From a checkpoint of a small transformer trained on Wikipedia.
Size: 8 layers, 12 heads of 64 (6 for keys and values), MLP 2560 SwiGLU, vocabulary 8192, 73.9M parameters.
Training: a variant of Muon for these matrices, 625M tokens, 9536 steps.
MLP neurons of a small language model. Each row is named by its layer, matrix (gate and up: input weights) and neuron, and shows model dimensions 272-463. Each number is 500 + 50 x the weight over its row's rms, rounded and kept within 0 to 999. Numbers have three digits each. A neuron's up and down rows have the sign that makes its largest values positive.
After each neuron's rows, "fires after" lists the tokens most often just before its 100 highest values on Wikipedia text that the model never trained on. A number after a token or word is its count.

L5.gate162:504537428438460523484450492554402536457483448424520451507498511434532552505499499458565514480501531480398444504448454578412570509502477455466529486523433601544511429591505530465483492518465518544509553509533453478456502538560523539583459500426483431462513383484395445497399561449564624483452518483434535491573531582514490649499488530532443481563453392434575486466496461498523476483537488466463426442417592537448382543495509515565552400406429487468502457571523360484461471574638514533485470404445496534471554567494511509473522488448506491548454477497540560549451504482444462470
L5.up162:490453482430441537587580482542474547475573495582543557492526512481493529512526461490505527508467485448473520541449462490421477550462511486448518447569445552578430538490540502409479542595465513538484475521526474442407528492503518570488566423495464492549519540487497485531468591531437545417490427485489405497510545551516472517494537579469499509517509470556483429528479447501495638500547476480429416528503545548488543535407549501586506494573495549533483449490501433534426497442446473587536463428517488557480485539503510582490488499585562597490560521427463383557465530492558500457
fires after: "°" 40, ":" 10, "," 7

L5.gate319:513521595466490496495527406523517509510560409529494468502486534497454442500453500502515499497579554613492507572445578425538581545477566468481544438534482559484546380456463441525451463550587448430432483431543520476591470599517507561565546501470455583435515559560583496465543535456505626526504499382465459473499438573496496501537546493453582530505474466546524500499440556581589542496487546564394567473444491561468552430574459446515500502535504516526495551590490469444453498530514512486517396589439440495467488527493576489495420448474560491552474416580512507504578530430396452553
L5.up319:619476453504495482466431485481488499547598483559547602457541388417536506548488531521500408556478501549574493535473551481406505500474537421568570641668427535468478532521477496474470428534430613559522494524572518483414557437555519513513558455425453533591530520489413428438497540528529488514462527488596484548500478553400475532553492500489501527485518462511507575631473527468490488484491506446477449462429493532441432506435559396473543455505551430488466506509531526544500433498539513511518561389450511513508481596535369529453535597511517533538509522488552534474534461467510602333
fires after: "," 81

L5.gate2173:495469336495450403516444554531448495579462486420470417509409489529579519538442457480406477538530532528495484480571481515542514567464500585616480461482469451454473525561509467363413527522515599540451516512386573485480473483479541504506557579497497479445491570578550461459471544477520414465481520491478513565567470471566485531463584466543462515527494647568502478470604566556438437525451467493513484528478472559410470602403468592507531566525507509495424514498521493514557507475478568490599560418465516465420600508455416495462464539578530511470438547478647495565530526519551522427
L5.up2173:476440452422542541560504470646424530541485451598540495474509454483516428478494519445471459538595471563524470498527616457510541453544551589493528483427494570474538506550527528431520466438398506523517433532407564470505452503491514423478424434479476405460525525528514417484596500453547455467412510589604462588446449466511456528492483453556448594481527530555498453586451487533517517535541446480444521605493551461507481479594549449531465464509480555432426473511530544533531453422316582449494466440543524502522480567476526517517491492508559499493557461499560507553476497484641544439
fires after: " |" 34, ")" 10, "′" 6

L5.gate848:474439566482434481535549561479427534467493508442465462500423501445542502393468552420450478443551492623504499439523473440531570490513504497458567578526515516515462459472509518519480525442535472498508533453454394530553535474487467524470579525470487519554496503598492472510500486521475460551435504599500402500459530487513397452562524523543514461469521572505521469532502506506578558528505566393506522504421561389408499459502520519425569573451433489399406506523461419483398492453567530536393459562495507453535458455387585527542500516546520475475528491520449452567511512574543553547
L5.up848:472491563544494459400514448480412440574477559563419482530488462534440410491501516599484455511437472469529512508544535474543556482461520506490520480515524445509588464492477458523486448428466607489471520411476455509510415487502454490487541546536567492462517487528423445483537446509419413441437488580547484559451493539494534524519541452538505509490559570539435465515536462476544505525551466506429506512597437504398592469492521612588609436538510592536413496517478415523460507543436545513536481483457508486523574452430531506467398529446463559521621494499429573587564441511527501400
fires after: "." 35, "=" 9, " =" 8

L5.gate16:515430501576469478538399484492479585452526524493520468521470411448538562489512440516503487474549538510486466497520528459437480527550495553507525492449409423542543502469499474466592482492536517540477473538517494595590475467562576472548487451453505596371408619535469556566574452507502538459508452479427519502495417489384424471491448406488519539487496352550424441468512552467513420466574585513623444498493546546474499569557498563517476587502577500473544537514541542474507446487522463536513402471564481489525570515535516516415545427498476520554464392478485492480537446406428443480
L5.up16:478449499556596433523511539532479497469580531450517430537468545556530564590468465523409524441453577547484510531513502479560539639491455546458460473540464476515540465473501536538495511440478481444491475460477444598559453551462502492488572486523586557519491519469534406544430459458439523435547475543506474482521535464435425550444486425494576654489395546533492493514483537520558485516434498534454441454456496487455580590446529514480461534478465546553460401496582453575491514480506547472506533481466491446497572437441521542550547462443399499473580530572481539454451495458466577466
fires after: "\n" 28, "-" 27, "=" 6, "s" 4

L5.gate1982:450540470484435466424472541483442596486504434516548483491454517521547481537530441474465557459464532548496420553565450430544516443525531462497521468601530490549495524536547602481576549441514518474486480521516463497447490512446594547481543381535474476587535563439548383422406538524460518552565464446426579507489518446469526510451480506459506453553523478520486418464525493548425516520550407456475389472561502575481522507535481460501608441524433447448479481547495530489429446387489502557477581535514563510414365510488517524546547494501446439476598476511445470522449542490501498535
L5.up1982:543542426473464535452535534434494477560505444488570418497436498614508495356508566497474425567457494455404462565451395538582535488499578491502539438489503467611545472573535521492526453586547459474493525525482519467460599504549526621545517508481517477474515495534513522507598370468523559399499454570524512550524495575577478495555469499544523552392523456546405514498509516514460544448576527506492455499440400479422483527436508517662473469521447520480518520531532471523466452453462433520585498525453526545591519525405453575409459501506522509507559420555511540475383535569433522477
fires after: "." 36, "\n" 8, " Episode" 7, " 1" 4

L5.gate2241:457473513507581536504529571467413481370455520452467504511386493523492593513434458408542526462518531565411566538462556503483487519559439466532472538480500620447456496444369503554489465506517489477580477456544469512547485545529528475520528517576536609507505457475479570500556496475557536535513562537468556465458537533497497603510445517506421460546497507475582522534511520450478513547518519600487513497505521435548466542420464510445475446543522561469494477460519503509561495556498380452488506502490518470494483421484509502446511523407398424587598394461591491491510479520525553555
L5.up2241:479527517514453604447578443532440540419665434460513504561543466490552486467480439491563532404608428414395501467503472514514435509514579476390539418483481551480555472499531439535384542485450468532526500446475439507431457496520506573519555419421508438375486506436573494544483510500487431509466503508449399507556479505517504471469544499563471528467414569543476375497538448475504473472574456470537538394439469440503447487433564418500519625570514461567480454518537550474527548538580552520558587506522483507475500455475502524496459439517498532536558592497588563487368523548411463505
fires after: "-" 69, "|" 25

L5.gate1267:580456584493485532486555510439458536560408547488546621441415448511573439440506590569556502613501460510454390505602439495489441485487410537463531530559448464480538514482452543522555428538581533549496560500487489618475554507484492510456546397521579530522498566468443559587538579576537439495451398505521523528469567559532560583543508510535478473483506546536419566552520552488495530475554461447458559449473473525505580510523570506494552532584518523508433595498459448524559512534504428410460548523481583483510492515489467421455595534531622543441426488570465467468516565472518619547
L5.up1267:449502449504424380509489412556495501466525498438415512547483511511526497459538575570547442454483512521514532486512485472481412441607423538549638451453515548473427577558523441358425543544478559465446541476564563582482472553537519464495530537530479497468526419406488494471520585449515432483454500547477488477439481538525537546494517457438512480496508525457448465533441524520538536571497516487468498517459476500485478647507518541473500517519420472566494554525506504572515507582541489503503614467552482460474480484475579470534528494455561545575593449491461480525541589427476464554
fires after: "=" 35, ":" 34, "." 7, ")" 6

L5.gate258:483435453546528578443526481470434504553504466465454512551436443498472579524516422536518520488540467489601390522475361494383589516559504483518452458485473483553471532479509425564492527559542526453405483555497466540509482486594396472486476522486483482532515475603435493425537527530540513412480504630550489492432395551518461526538457421472552459438453534422481533421493428490541463465634571580512413480478496560575507434548471493470590521465488494460437475604506560469528482500519429475488498491502482632414496555519452462447425568493435540523517393618613568486472444478497500495
L5.up258:455428519432464525582577537588465545521440446395465544512429513516627484500558478473534506488496574520602471498416572595469501415478468580476494504549511567513482501522555409550585462589509510378408638441482485513528516465486428529526504406501463480536518436433416559582515505552560486421497474515526491479579440537467514544468440506468489510510428589400584420525437468461530526599560476597501507613441555488532508448478532598522516448529439536544543461459499582508484469450540518520538534501504461537442571482468529424549450470480500503454494505520442456497506440505488460454
fires after: ":" 37, "," 23, " |" 7

L5.gate2484:519595562491534505458479466468461509558462513507479493577453458562422563428445474502504514463562508450525459471557492492426444463503480568406573468583548477460503434480434496503484514476479510552529440502470446527554488417593553482551526469530584480445495463536553527479503471572542472511566542482566506554552425453445533459419491453549536478508545508484481393525485552520552545520527529489473541543434550539545434541557460562497519549550478480497572572498529430501531604547623512415584556591537582549559372512535545435511462584474489492453561561530524517550429473544441449477
L5.up2484:544577427475468593333568530455488498444539513471422565520482497536506563518556479398539462517492465518462477500546483578568420544480522562486489522527413566550502552545515491440491514556390505515494417456510449558580482454478551576546476553503495502424523450450513434466468480543467475472499408485447470514500477481553513355550419462517412546559547488546495444464545512534493452444474456443482488423418518450468499537580477449497419503511442541533468487550479429462482490408464583549544495433512452462450610538531413499548495454505438487424489500352475444454541577493438488491
fires after: "-" 87, "\n" 4

L5.gate1818:517472537510426443475537491487454564538512538498530432523507463500538576514465476473507477541501441502438467446540525428580531532468531525564532567561541482561553518565569554522520425526538491443532513573453507500548533507521556430432494419456487450573454517449494532532442541470562523521478527474613487569388555439499468524443427558495478616484505471427435554455569485468506423472450453575551466531536596423525517454416487512498520448483499547471429463458486363467524515470474649446460499449511498487405468454484602499503519469443410497533513557523499533559410517482523526586
L5.up1818:462477488522521493463483487575439637492592500505416477518493474588645484502499461514433449607506535452584522477533535541569514596396533538415473521423496526509581585480571543511450463460495427478551450529438558573480455497519568441439411416569347452516559519542458521477484496446611522553524456485517497524460508519516502511491477537529465528550420529468455575464534481480505510481410468501467523475582575474505511502490499486430537432510472492524483471522437435541517503571527425511502403485501407418460577487492516472522519498508531504559555495498571539486498451421524508457
fires after: " (" 18, " was" 14, ")" 11, "," 10, "\n\n" 7, ";" 4

L5.gate2398:426453544421611473536428502479478453473501541450544429456470591457448544439528526562466552496508582442569502531501476502535362501595406557495476593538539473514576525562452502566461531500511415544561533452406473567507534480426529414535576474534523502559436574391557469517492549494527513562389445421597520533509403523525523524452467494426489529573502497603499447491411528430589488446653510504537493522516432525538515487667554577542462420454504491458487493461623455481537480470467500522498457513385597472434509515567583602556482491401477498443506606595552490505499498515489474515
L5.up2398:445475466412554462534530451458459544428507501525511444498444507461475530457524528482486634465494526428433503489444512478497519551587542544467379489565545459499466555481496522466465462502433422571495446383436446470514467532515507476482546457561530552473429625519500507470551516512517543539487483489483520474497419451514440454549420354499484458587587524461493521521498588509565586501587476464490479510532514572513502476648453577538453476525446604497476555427618448435415500479564393551538489381516578525630540585430579463635546467459502458589517543527461520519522543490528560521
fires after: "\n" 38, "ou" 7, "RA" 6, "/" 6, "ovic" 6, "=" 4

L5.gate2452:538498541490526595515437416493580478525481495542504443484466418502499601477533476560395513383509420422483484414471593499508560669566589542579557517509511480524514576431454481451547456463397483490392469477548508517474507548498464434477525525579376445502433586444496521379441479473503555493406491466523487458519561468522533529494520401468559348536504557540462432564425489476403530467531452423513502483485556486521444536591589494506466449461517498519558471488439509464488554489571511498449491511441598433476501503472522532521572493517443487505530549493487515467498553521503503531
L5.up2452:435520530456499499435489440497527540442478502506510478417477466537496603561548441585461507532604453397487432507507441493395558581539562585573519501465518513545525511472427483501528518555468631540492551427547574457501566511503515427543455523502401499397514508522475500407512514557488520402428530456593504528501576534505436487470494449477514393543455577519485486516484546476409586510543377442442483510526527467406413555440470483472516458441529527591560402497565498595445516555540545582488404546451509426510493428487479485483519493505419418514454434432510359477589548532540517443
fires after: "\n" 47, "|" 7, "ou" 5, " Company" 4

L5.gate2211:418474453463459487485460455562538600344582430482478485489391457541495544492553506433513527451485493530431488434531491457501499461606550496498534485412493469461550469461510463545518443582404531511501523552503432548521432548478514478460444498591567431518453481505527539551478417428451596493544520416443477637516491440494583449469526450505486607545511541443592569523523395446508533483451475476532512550492468550530523454421484441459409385461548562493352440574494442452628497560510497495516504512498478557478515464606438458420490522407493480592575509561522567496432560458543576509
L5.up2211:503502410536505569492453523462538527499495554564403544487520565476467480604501463509505475462464594524522527567498470498539481483531486458439537516507463438540473460515456445488545554468503481503529415570414433512499484424432499470464418512537469480546566496473484428480503441456407477461434498503492458498413381548515587479476451485664502435451564459465516462505470528484483453533499480491548505473531607473515554435522557520452396551518429596421481445554468534425485472535385476443635497568529547452551492482566503530485547531571544495576518515504434476551537559462629558471
fires after: ")" 59, " (" 4

L5.gate803:485502580476451508454494466436536484495572473532481422554515417437535525555489452510443528547475445431483650487503471516502553496490583394544458460478499555497486413479480460425502418512538480546487549588455515612503570548392514424487460492505487467514510611510519484391465452535442494527509525534511506474530499453578491453563572425457513453447479459524519390512452505530560530467478484527631461509406452470500470530454504541579448516570541465504514564508520546572516527498433494418537488560550546481541539567454504495580582395362353524514492625595535470580491512501529427568
L5.up803:516465515499555523488519551542508531552546497510568450545472528518540502488455564470480506516612536459505508570510575547580465535587510454491514581487484343528504440499535404471479544461500515469477416449642596565507557481538524477426526692499490506472516518471485466500457543480535482385488495524446517535555480480522470471509488467547530411460482536595535546519465471421527421632490495506604383537487521561502439484457531496473494480532503450482563518469530566518484385477441479496508467437454556484548548461445526491537453562485453510485494597459460502460449542529520498482
fires after: "\n" 69, "ou" 6, "-" 5